config.yaml
num_hidden_layers: 11
hidden_size: 256
num_attention_heads: 4
num_key_value_heads: 4
head_dim: 64
intermediate_size: 704
vocab_size: 7328
hidden_act: "swiglu"
norm: "rmsnorm"
norm_place: "pre"
norm_eps: 1e-05
positions: "rope"
rope_theta: 10000.0
rope_fraction: 1.0
qk_norm: false
attn_scale: 0.125
bias: "none"
tie_word_embeddings: false
parallel_block: true
init: "uniform"
init_std_qkv: 0.0285
init_std_o: 0.00607
init_std_up: 0.0285
init_std_down: 0.00366
optimizer: "muon_variant"
learning_rate: 0.00566
lr_mult_o: 1.5
lr_head: 0.00712
max_grad_norm: 1.0
warmup_steps: 200
schedule: "wsd"
decay_fraction: 0.871
decay_shape: "linear"
final_lr_fraction: 0.05
batch_tokens: [65536, 131072]
max_seq_len: 256
doc_mask: true
train_tokens: 610900000
max_steps: 6395
dataset: "wikipedia_en"
MLP neurons of a small language model. Each row is named by its layer, matrix (gate and up: input weights) and neuron, and shows model dimensions 64-127. Each number is 50 + 15 x the weight over its row's rms, rounded and kept within 0 to 99. A neuron's up and down rows have the sign that makes its largest values positive.
A block is one neuron, or neurons of one layer that tend to fire together. Before each block is what it responds to, as a language model described it from the Wikipedia text at the highest values.

Word-piece tokens (in, h, il, ound) immediately following a separated initial "S" or "s", as in Sin nombre, Sh-araa, Sounds, silhouette.
L5.gate136:45 60 40 47 72 69 29 37 33 57 52 73 44 67 76 51 68 55 64 70 52 38 56 65 62 33 34 64 51 57 26 55 42 54 48 45 42 62 74 52 52 45 70 16 60 43 35 29 43 58 37 66 40 40 29 31 37 71 38 51 52 30 51 36
L5.up136:50 49 38 46 55 71 54 69 58 51 71 51 65 65 39 68 33 53 67 56 30 37 50 23 65 26 66 55 49 56 42 70 55 50 55 50 51 35 64 48 58 36 70 43 29 78 41 25 31 54 48 51 28 53 50 39 31 30 49 39 65 43 57 29
L5.gate144:63 54 63 52 73 41 56 74 67 65 57 34 63 76 34 60 34 59 61 30 19 51 46 53 20 31 66 63 45 72 52 74 66 46 43 54 47 59 65 51 51 49 51 90 63 46 67 58 41 57 31 41 34 35 45 31 55 47 40 51 52 43 22 73
L5.up144:43 22 56 50 68 49 41 28 41 46 34 44 21 40 57 23 62 40 53 66 34 21 59 59 71 44 86 36 00 70 12 38 27 73 78 58 55 39 57 50 36 25 35 60 67 57 48 53 55 36 50 34 79 56 52 68 77 47 51 66 34 33 24 53
L5.gate224:34 58 55 57 56 39 44 37 72 49 68 27 41 28 50 18 70 45 65 45 72 42 44 21 31 39 38 66 51 54 32 42 53 19 60 42 42 66 42 49 44 38 44 70 42 45 23 41 37 76 59 48 35 16 44 43 55 34 58 64 34 58 56 40
L5.up224:49 48 37 35 34 33 52 60 05 74 52 40 58 37 61 42 41 47 46 53 30 42 60 59 81 29 51 71 39 45 68 62 49 64 76 28 48 53 76 46 38 38 52 47 80 73 64 29 33 66 45 68 87 27 61 70 48 42 48 57 68 35 60 35
L5.gate340:47 13 65 29 81 62 51 39 50 63 42 54 61 52 37 84 43 34 62 38 54 36 39 64 46 58 38 64 51 67 57 38 55 49 41 51 65 48 57 47 74 53 54 63 65 53 50 53 51 57 84 45 84 48 43 59 64 29 54 38 46 53 44 41
L5.up340:45 84 60 31 17 62 50 59 68 27 70 04 45 76 28 24 58 43 62 35 51 42 72 56 35 63 47 73 27 53 47 51 72 61 20 61 31 57 60 63 42 46 43 55 33 45 68 64 31 27 41 30 43 44 25 52 59 41 71 77 59 27 53 60
L5.gate359:65 50 41 45 40 19 58 71 85 52 45 61 23 56 54 45 20 46 38 56 64 51 37 37 16 53 45 63 52 67 44 43 49 71 55 45 51 61 41 35 30 39 70 23 65 58 57 25 44 60 55 27 53 48 44 67 40 50 48 47 66 66 10 58
L5.up359:74 38 42 30 52 44 41 38 50 63 49 77 61 54 44 44 41 60 49 37 38 41 28 34 41 50 38 58 48 34 58 68 38 34 55 35 17 31 43 55 55 48 22 54 51 34 30 32 27 62 38 45 46 29 43 36 53 20 62 52 25 57 54 38
L5.gate529:35 52 34 77 60 44 74 74 25 53 28 34 43 76 59 49 56 55 44 54 63 51 48 56 59 82 67 61 69 67 63 32 47 79 26 35 49 29 49 40 64 50 47 52 20 41 68 31 37 61 52 66 55 39 29 42 47 46 23 72 46 40 30 59
L5.up529:48 48 52 43 72 58 65 38 31 49 42 57 29 59 70 57 30 36 25 75 36 51 48 36 28 60 49 57 47 32 36 57 48 44 51 60 41 30 42 67 55 65 52 45 55 43 39 44 51 44 34 61 48 46 46 71 44 68 28 49 43 56 59 61
L5.gate532:49 55 49 71 68 27 41 33 72 41 47 53 37 65 46 39 62 37 56 35 41 52 60 44 41 37 54 35 43 45 51 61 37 52 39 46 59 76 67 39 31 56 59 43 85 76 54 47 49 44 64 71 36 17 40 53 64 48 57 51 55 77 35 64
L5.up532:56 55 25 17 29 38 18 44 46 78 36 63 60 83 58 10 43 41 44 52 40 38 60 58 57 58 40 66 23 48 42 60 63 58 56 52 40 62 45 42 79 47 74 47 64 41 64 49 55 64 38 60 60 65 21 67 56 41 45 56 45 71 73 44
L5.gate566:38 30 18 32 52 34 51 71 38 49 57 59 49 52 40 36 76 85 54 53 54 13 66 29 62 40 39 59 21 31 35 35 34 32 30 51 32 57 66 55 23 43 44 41 65 48 62 54 29 54 46 59 54 18 43 51 53 54 61 79 56 28 38 44
L5.up566:71 47 38 70 46 43 40 51 55 62 65 74 29 44 61 38 51 39 37 49 43 23 28 22 73 66 45 40 60 38 40 57 48 57 41 51 43 38 74 51 46 48 68 43 74 48 27 42 50 62 58 46 74 26 34 55 38 50 42 56 49 67 40 98

Second word piece right after a lone initial letter such as f, F, M or P, often inside number words (F-ive, f-our, fif-ty) or names (M-id-lothian, M-om).
L4.gate2:62 50 41 32 60 82 35 47 49 27 47 56 73 55 67 42 50 64 52 53 59 54 44 46 39 64 15 34 58 39 60 55 31 44 28 32 63 45 49 65 89 44 62 03 47 52 67 47 71 55 69 51 46 56 69 50 46 35 57 53 58 64 60 86
L4.up2:38 58 50 79 55 44 61 81 62 59 51 51 51 58 34 50 67 61 44 60 61 46 32 37 57 43 46 36 53 44 25 28 61 49 70 49 63 49 47 57 39 57 44 57 62 57 45 37 66 38 58 34 73 72 64 54 96 41 44 59 24 53 73 45
L4.gate36:35 48 21 34 47 59 42 54 65 55 20 38 55 63 67 37 55 53 61 71 60 24 55 31 41 58 43 69 50 56 12 43 52 43 46 54 68 57 31 62 50 66 58 78 53 49 47 30 76 38 68 33 63 61 64 67 76 58 40 26 45 39 84 72
L4.up36:50 45 60 41 49 57 54 45 53 87 43 43 44 58 40 55 54 40 88 52 86 60 34 62 70 53 39 39 33 50 54 56 52 57 38 62 68 72 50 67 66 65 41 61 50 64 87 39 43 58 65 68 72 45 86 56 67 75 53 48 39 43 58 70
L4.gate160:44 57 53 28 33 33 41 37 41 31 73 37 51 34 73 62 82 40 49 21 60 48 36 59 43 73 55 51 57 37 32 46 60 33 38 39 46 60 61 58 62 63 55 40 67 49 51 53 43 38 44 43 36 76 78 49 52 35 62 30 23 54 64 69
L4.up160:46 36 38 47 69 59 45 42 60 46 45 60 38 64 39 59 58 44 56 43 56 53 55 54 45 54 66 64 47 61 42 67 48 44 52 59 46 60 56 44 54 53 66 66 58 29 51 35 62 40 54 51 56 51 44 31 28 55 62 49 57 33 44 51
L4.gate204:35 44 53 50 45 57 46 50 46 26 53 46 44 40 51 33 69 51 59 53 59 55 45 52 73 25 78 38 82 51 57 15 43 41 44 61 73 60 57 76 56 59 72 67 59 53 37 37 62 13 00 57 54 47 64 69 55 60 44 25 30 29 52 38
L4.up204:31 48 21 29 48 23 51 69 30 60 39 46 49 56 39 56 70 50 74 55 72 49 67 46 37 61 46 31 63 54 32 32 31 44 78 40 86 31 24 53 51 38 56 24 37 73 61 58 59 54 45 73 37 63 44 64 37 79 25 65 50 70 48 49
L4.gate237:55 41 28 67 34 64 36 35 47 61 56 39 57 69 41 43 39 49 47 44 17 53 61 40 47 61 47 68 44 59 58 51 45 56 53 75 56 44 61 83 45 42 53 79 71 41 71 52 44 29 43 30 30 72 47 24 61 58 65 25 31 41 56 80
L4.up237:37 63 37 44 58 54 46 43 34 65 53 69 26 45 19 53 86 44 47 37 52 77 43 43 30 70 44 58 58 71 58 59 46 61 53 46 55 54 50 57 49 40 63 64 55 44 42 25 75 65 43 69 08 34 76 28 46 64 36 40 71 54 29 47
L4.gate337:42 88 59 57 69 55 71 44 55 59 63 54 57 58 80 63 42 35 29 42 37 43 41 49 51 59 38 57 47 54 33 41 38 50 40 34 57 40 54 63 73 45 43 68 52 40 38 44 43 48 43 39 46 34 27 57 52 48 57 44 51 41 69 79
L4.up337:28 40 46 62 30 33 72 38 56 79 37 56 64 35 54 64 54 55 80 35 69 28 70 48 44 67 28 48 32 74 47 24 66 71 51 60 53 54 26 47 75 37 46 65 44 31 68 51 40 43 22 31 38 58 51 31 48 50 51 60 68 45 56 59
L4.gate378:45 27 46 59 42 45 38 67 55 75 57 70 51 80 42 54 45 64 57 60 55 69 71 37 16 61 17 56 26 38 82 46 49 45 78 59 65 61 55 32 67 32 53 52 68 62 45 52 51 35 51 35 44 37 48 48 44 37 58 44 35 49 21 46
L4.up378:61 71 52 33 65 31 47 29 36 36 50 61 61 63 30 61 60 74 54 54 76 26 51 44 44 40 56 36 53 39 26 62 41 26 57 60 64 43 61 58 31 55 51 26 47 50 49 62 45 41 54 66 43 60 46 47 67 39 42 56 45 64 35 50
L4.gate421:39 46 42 32 35 64 33 57 67 15 73 47 64 64 63 53 58 65 65 60 48 48 44 63 54 55 57 47 49 62 45 52 68 12 21 67 45 57 24 69 69 57 51 84 58 54 39 23 69 55 47 63 42 62 45 54 62 55 49 40 61 44 83 51
L4.up421:13 46 58 56 54 58 51 62 51 30 41 42 43 37 50 26 43 48 61 39 74 55 65 56 45 35 40 49 55 46 42 16 35 50 37 48 57 41 45 71 68 46 28 76 83 56 48 36 56 69 38 62 53 29 64 82 46 63 59 67 28 35 39 69

Closing == or === marks of Wikipedia section headings, as in == Personnel ==, ==Release history==, == Political career ==; weakly, mid-word fragments like Tango, mosquito, Madonna.
L5.gate4:28 68 76 55 31 34 43 50 53 71 63 62 52 60 69 57 28 36 38 17 27 45 51 56 39 38 50 47 57 41 80 38 80 53 49 63 29 42 63 59 33 58 38 52 56 39 62 26 44 53 31 51 40 50 48 49 44 33 70 38 61 40 73 45
L5.up4:35 76 69 31 81 61 64 23 37 53 49 70 65 53 71 75 66 32 40 70 42 44 47 57 61 38 31 67 51 35 65 24 80 54 44 42 52 50 73 38 43 52 43 46 45 46 53 48 43 48 32 40 57 32 32 45 56 46 46 45 46 47 67 19
L5.gate8:38 41 69 30 33 42 74 65 66 46 67 48 18 38 45 38 31 49 49 50 29 81 57 42 33 55 43 54 59 43 38 50 29 52 30 45 55 61 36 28 39 65 67 69 39 70 57 20 63 72 47 42 30 34 54 25 27 65 75 40 67 53 47 66
L5.up8:52 50 43 36 69 53 32 41 22 64 80 55 68 54 35 42 61 51 52 63 39 44 25 09 51 59 12 59 36 53 41 75 34 38 63 55 68 46 34 51 52 28 57 33 58 44 21 19 60 55 63 31 74 55 48 54 26 44 63 58 38 43 25 59
L5.gate29:38 51 49 79 37 38 63 43 34 35 60 44 29 49 74 31 70 56 28 61 22 34 77 44 66 69 53 59 51 77 52 72 56 49 53 47 39 47 55 43 47 66 75 26 34 24 40 38 79 38 49 63 51 70 36 43 54 52 87 50 44 24 40 44
L5.up29:42 36 33 49 35 42 66 50 45 69 33 43 28 29 71 56 66 34 71 51 44 63 62 61 53 51 69 47 32 60 51 69 34 48 52 31 29 33 47 28 58 36 66 36 46 47 27 75 83 60 74 64 29 44 45 67 48 64 62 34 42 36 47 58
L5.gate225:51 39 39 54 56 46 77 15 76 43 52 41 29 40 46 52 39 59 54 62 53 47 51 61 62 53 29 72 32 39 35 53 76 39 63 32 57 24 26 51 53 61 20 51 59 29 35 65 35 42 61 43 44 34 54 16 43 60 34 11 60 40 24 15
L5.up225:33 33 74 48 50 48 61 55 62 50 53 53 47 44 41 46 51 52 58 76 44 78 42 16 31 53 58 41 60 69 45 57 56 30 29 66 57 61 58 42 56 40 72 74 22 69 71 54 35 73 29 20 47 53 29 23 40 37 43 44 71 66 32 48
L5.gate426:45 66 49 43 57 34 35 59 46 42 46 79 25 41 48 35 68 52 44 49 50 38 83 83 54 54 49 41 50 53 13 63 45 68 50 54 29 60 34 60 48 57 47 75 53 62 43 06 55 40 75 61 74 38 51 44 58 59 52 48 62 81 56 46
L5.up426:39 51 56 54 41 54 46 55 43 27 38 56 44 28 59 44 63 53 71 36 55 34 50 78 75 66 65 56 35 45 27 26 24 59 35 45 57 46 61 59 78 46 45 42 50 50 47 33 56 65 68 47 77 44 63 49 42 69 76 24 50 48 25 42
L5.gate570:63 44 60 38 47 35 68 43 59 25 78 49 54 54 57 52 28 42 54 58 32 35 43 48 44 54 50 45 61 40 37 54 71 18 63 48 38 65 24 64 52 50 35 32 60 50 51 43 62 74 80 36 37 37 29 37 53 56 25 38 65 70 44 61
L5.up570:67 46 51 39 69 69 35 62 27 42 64 46 77 53 64 84 64 71 50 45 36 42 58 40 35 35 41 53 08 47 53 47 29 40 67 53 54 47 27 55 56 64 35 49 59 64 53 46 48 58 80 33 69 44 45 72 65 32 41 59 69 34 32 54
L5.gate598:50 75 63 37 37 25 49 83 43 49 50 61 37 38 85 32 70 42 30 57 38 66 70 42 41 57 41 64 31 54 36 53 32 65 55 51 44 58 48 72 34 45 08 60 48 49 22 69 30 45 48 50 41 61 45 61 53 48 32 42 24 51 59 55
L5.up598:47 79 42 38 85 56 34 61 61 46 51 23 28 52 46 53 65 75 52 39 72 65 51 52 54 51 32 43 40 41 51 38 98 53 42 76 55 51 34 71 51 31 15 87 48 37 48 38 53 58 58 56 50 30 11 64 58 56 41 32 46 60 56 78
L5.gate660:47 27 41 41 17 67 59 40 46 46 72 28 20 53 52 48 52 48 41 27 22 47 44 63 48 42 85 74 79 53 79 49 80 44 36 58 48 59 37 41 28 40 59 32 65 36 38 59 45 47 51 67 51 79 32 27 43 53 58 59 52 43 23 37
L5.up660:57 64 20 42 44 28 28 39 61 22 69 20 49 38 63 55 71 54 46 33 44 79 67 38 40 43 41 55 38 58 48 22 51 27 50 18 34 58 69 68 37 31 61 37 43 48 56 58 53 61 47 45 58 38 39 57 45 70 56 67 72 33 69 19

Fires on closing == of Wikipedia section headings (Charts, Personnel, Reception), paragraph breaks, and words like in or commas before years.
L8.gate65:34 46 51 34 65 40 36 07 16 24 31 58 36 75 86 44 37 50 25 23 74 57 34 53 61 53 67 44 36 69 40 61 65 29 41 49 29 77 58 47 47 52 40 38 70 37 79 51 40 56 53 44 41 50 50 30 67 45 65 59 56 64 52 48
L8.up65:36 40 48 23 47 18 52 41 45 40 59 69 58 69 66 45 42 60 34 53 38 57 44 49 67 54 44 46 39 40 55 45 54 31 48 34 35 52 40 28 56 34 48 52 51 41 70 64 74 49 49 83 37 87 47 44 74 42 48 52 47 63 60 42

Second word piece following a single initial capital letter (mostly E or S) at a word start, often after headings, e.g. E-ach, E-s-us, S-ong.
L4.gate39:58 73 13 67 52 29 33 45 30 34 57 23 51 84 55 51 59 32 62 51 69 44 52 41 39 53 59 49 66 43 66 71 18 83 50 49 61 41 15 39 52 25 38 44 49 44 49 27 34 26 42 38 46 60 67 52 52 55 65 61 32 31 77 44
L4.up39:13 42 54 18 58 64 53 40 33 55 61 52 38 51 30 08 60 55 44 50 45 40 49 27 59 51 53 41 66 41 63 41 31 51 56 37 38 57 50 37 37 57 53 32 40 52 70 50 34 34 47 51 37 48 13 47 51 72 41 44 32 47 37 54
L4.gate216:45 61 29 62 56 29 49 39 53 64 55 44 37 39 45 26 36 51 58 34 60 50 49 76 26 52 75 71 51 38 67 41 40 60 27 56 58 61 42 57 49 52 30 53 51 34 15 49 59 53 28 25 42 37 42 15 76 33 43 45 76 64 65 43
L4.up216:45 51 57 65 55 57 45 57 59 71 56 52 74 61 34 43 34 32 49 75 61 75 43 26 61 60 33 54 60 46 46 61 55 44 54 48 60 46 57 49 49 46 26 47 48 65 41 45 63 33 40 40 59 40 38 40 78 42 45 40 73 41 28 45
L4.gate234:62 22 42 42 57 76 23 48 52 55 55 36 52 77 48 42 33 46 49 26 58 51 44 52 40 47 96 84 54 55 26 52 44 72 44 41 79 25 72 40 36 45 43 26 50 48 39 53 39 26 46 43 65 27 61 20 45 49 75 34 64 37 64 54
L4.up234:56 50 73 50 40 52 42 48 56 35 32 30 36 72 67 56 58 61 55 40 45 55 33 59 57 57 29 58 37 72 39 54 61 44 34 56 45 54 47 51 48 40 32 54 78 56 53 43 39 40 37 67 45 39 54 44 15 53 28 32 51 35 45 30
L4.gate415:39 82 38 26 41 52 62 46 72 32 86 60 61 74 33 29 49 37 53 33 61 35 43 16 42 37 34 50 43 37 47 35 43 31 46 32 55 74 61 50 70 48 37 39 68 44 42 65 44 64 43 47 45 31 69 43 72 40 40 39 82 38 39 62
L4.up415:55 61 24 40 34 36 83 41 42 51 46 44 33 63 61 25 51 59 56 42 32 44 56 59 59 45 24 48 38 55 18 56 45 51 58 69 34 70 39 52 67 54 30 62 52 73 47 49 27 63 28 33 72 34 35 44 42 54 58 77 39 45 45 41
L4.gate447:45 58 64 32 54 68 29 30 40 52 65 67 79 62 80 50 49 39 37 55 46 39 33 38 09 48 37 54 69 48 41 45 44 54 38 33 49 57 64 76 56 52 62 45 80 41 17 18 50 70 43 48 45 48 54 53 49 18 61 51 10 61 40 52
L4.up447:69 32 50 58 59 53 76 41 75 49 19 27 54 29 51 66 57 47 49 56 50 70 54 60 40 46 50 64 44 63 38 42 64 13 43 50 52 63 94 68 59 62 42 73 65 54 29 36 31 40 69 34 60 34 41 24 72 46 68 55 52 51 61 33
L4.gate487:55 65 41 49 34 25 30 61 54 74 37 55 36 60 67 46 73 60 40 54 57 40 44 59 33 62 48 44 50 45 62 35 34 42 37 52 42 59 46 73 52 67 45 43 38 50 51 43 24 24 57 33 57 69 33 38 61 69 92 66 50 38 46 41
L4.up487:80 65 51 48 46 35 21 49 66 63 26 53 52 60 42 75 51 34 36 80 29 55 43 31 43 48 41 58 67 50 57 42 36 42 28 71 49 37 65 28 83 20 40 38 76 25 47 56 60 67 76 56 56 60 51 34 50 54 52 76 66 33 48 26
L4.gate638:59 58 48 41 52 44 18 58 50 34 44 40 64 57 27 46 40 61 32 50 64 26 59 53 40 51 35 69 30 21 29 59 42 74 73 52 31 36 67 54 19 46 35 52 79 43 24 36 60 26 54 38 70 53 33 50 59 78 50 57 74 32 59 34
L4.up638:26 41 54 41 70 52 63 50 60 25 29 25 51 44 53 54 31 82 24 55 56 28 41 70 53 39 67 23 75 52 19 59 67 65 59 44 00 39 71 56 61 51 54 57 45 52 46 60 40 65 40 67 35 43 54 35 59 47 49 44 68 17 24 16
L4.gate657:39 48 10 51 56 65 21 55 58 72 51 54 84 83 65 57 49 46 50 53 62 40 53 52 37 40 51 68 36 45 52 36 41 51 50 56 63 66 40 51 56 43 60 60 48 39 50 46 59 62 67 57 66 59 32 65 58 66 51 33 43 26 59 49
L4.up657:57 42 55 60 42 72 74 48 10 73 73 37 31 43 66 48 48 31 34 48 62 07 69 60 40 44 56 61 66 39 60 56 32 64 50 37 35 58 53 57 30 38 59 64 55 40 31 41 54 52 47 47 50 30 46 52 40 58 71 44 38 22 54 45

Number words and quantifiers opening a count, often split after a capital letter at sentence start, such as F-ive, T-wo, Sever-al, most, 15,000.
L5.gate32:40 53 57 50 68 61 54 62 55 66 54 67 35 61 56 58 33 67 42 48 59 38 41 64 27 71 37 26 36 17 39 67 62 43 71 49 50 30 40 49 47 86 60 53 48 47 49 61 52 41 60 40 41 52 46 38 68 71 54 89 13 38 30 35
L5.up32:29 56 22 34 49 30 67 50 49 53 49 26 53 54 50 42 55 40 22 40 46 58 43 44 71 69 54 51 59 52 50 63 65 65 58 50 31 56 74 47 38 35 25 46 48 63 37 57 52 58 76 45 39 66 65 46 47 38 50 57 27 07 42 22
L5.gate39:48 16 62 58 18 40 56 55 36 62 39 67 72 48 50 56 63 53 56 46 61 46 60 34 35 22 42 60 37 52 75 42 62 57 53 43 31 38 27 80 57 44 14 40 65 50 58 61 25 39 51 53 65 42 34 34 57 52 51 56 43 41 49 31
L5.up39:77 41 78 66 54 44 71 36 41 39 30 62 65 61 42 65 26 56 68 56 48 58 65 33 45 46 47 64 35 42 52 60 66 59 69 52 13 69 58 51 67 53 39 39 49 42 48 57 65 47 50 46 68 53 61 43 87 56 38 46 48 25 71 48
L5.gate58:38 58 39 41 42 67 23 37 69 63 65 61 04 32 55 51 44 56 53 58 44 28 45 53 49 69 52 62 72 28 47 63 26 85 68 43 59 49 38 36 37 71 43 51 48 48 21 44 45 43 63 71 78 53 40 43 68 55 58 51 46 45 58 27
L5.up58:40 30 59 51 45 45 07 65 69 43 24 58 56 48 33 49 13 29 44 68 46 42 65 45 49 25 28 50 39 28 17 49 62 52 46 43 53 42 67 48 71 42 63 52 48 50 38 67 68 56 46 36 56 23 79 54 80 41 46 49 35 67 55 30
L5.gate268:57 63 61 36 21 69 31 49 50 28 45 31 36 55 55 46 64 49 67 51 55 29 45 16 40 53 64 46 64 45 44 31 62 42 65 29 42 24 68 60 36 80 66 60 51 41 37 44 70 43 73 65 52 68 60 53 48 69 42 59 51 38 53 60
L5.up268:50 68 43 39 65 36 46 31 43 68 88 69 50 51 46 34 62 71 60 39 60 54 65 58 36 50 47 34 66 42 52 53 49 48 63 51 45 68 70 53 55 48 46 62 84 41 55 53 24 49 39 01 41 71 42 62 55 96 31 43 77 50 43 60
L5.gate285:21 36 41 63 64 53 68 62 65 69 41 47 68 26 61 58 59 49 56 63 40 29 33 50 62 00 18 54 50 37 22 59 52 77 52 57 42 32 55 50 50 28 13 74 48 80 54 53 41 38 53 75 37 18 63 86 63 58 49 67 56 46 54 36
L5.up285:20 33 29 47 68 45 51 40 63 38 31 25 40 50 60 50 65 57 64 73 45 40 35 60 60 35 30 55 15 20 43 45 76 29 62 41 41 30 44 37 63 45 21 42 36 40 30 56 47 41 59 66 64 81 33 55 48 47 46 90 55 55 58 61
L5.gate343:22 52 47 50 29 54 50 70 59 71 57 73 27 27 53 52 44 52 71 46 44 62 42 54 72 24 31 72 28 48 19 42 42 63 78 33 66 25 44 49 68 60 29 62 57 40 57 36 75 76 64 48 55 34 92 27 49 73 39 75 73 35 48 62
L5.up343:50 36 44 25 69 57 62 64 71 27 54 19 76 64 57 19 46 63 44 43 46 53 43 58 65 62 39 53 10 28 35 42 50 49 51 43 56 50 64 66 59 46 33 53 35 23 27 41 61 56 45 64 40 72 52 46 62 45 58 73 32 35 60 45
L5.gate524:56 59 66 50 22 58 31 51 40 38 35 45 35 51 61 35 40 82 46 58 41 45 55 36 48 38 61 54 34 64 34 48 71 39 58 58 30 61 80 51 50 43 23 49 25 72 47 34 42 68 75 58 50 54 59 60 52 47 15 54 62 35 21 48
L5.up524:31 69 75 95 51 80 28 44 60 85 43 43 59 50 34 34 54 47 37 47 76 42 36 30 45 68 36 54 62 66 17 42 64 40 42 54 69 60 36 64 55 35 40 52 68 52 53 38 51 34 74 54 51 66 65 41 57 66 60 37 49 71 58 36
L5.gate620:35 58 50 43 34 55 53 43 56 73 41 50 26 64 52 43 66 32 51 57 51 30 50 30 40 59 19 50 52 34 36 76 53 49 42 44 52 70 72 40 57 69 52 47 52 61 21 48 43 52 46 54 65 47 37 72 67 56 52 75 59 38 44 54
L5.up620:11 58 30 43 49 62 79 40 60 60 54 59 37 25 46 48 33 33 55 60 28 56 69 42 55 59 27 62 34 69 19 53 33 35 37 48 36 37 47 61 52 41 36 85 24 66 36 37 55 36 82 57 42 53 54 48 44 59 63 49 55 63 20 39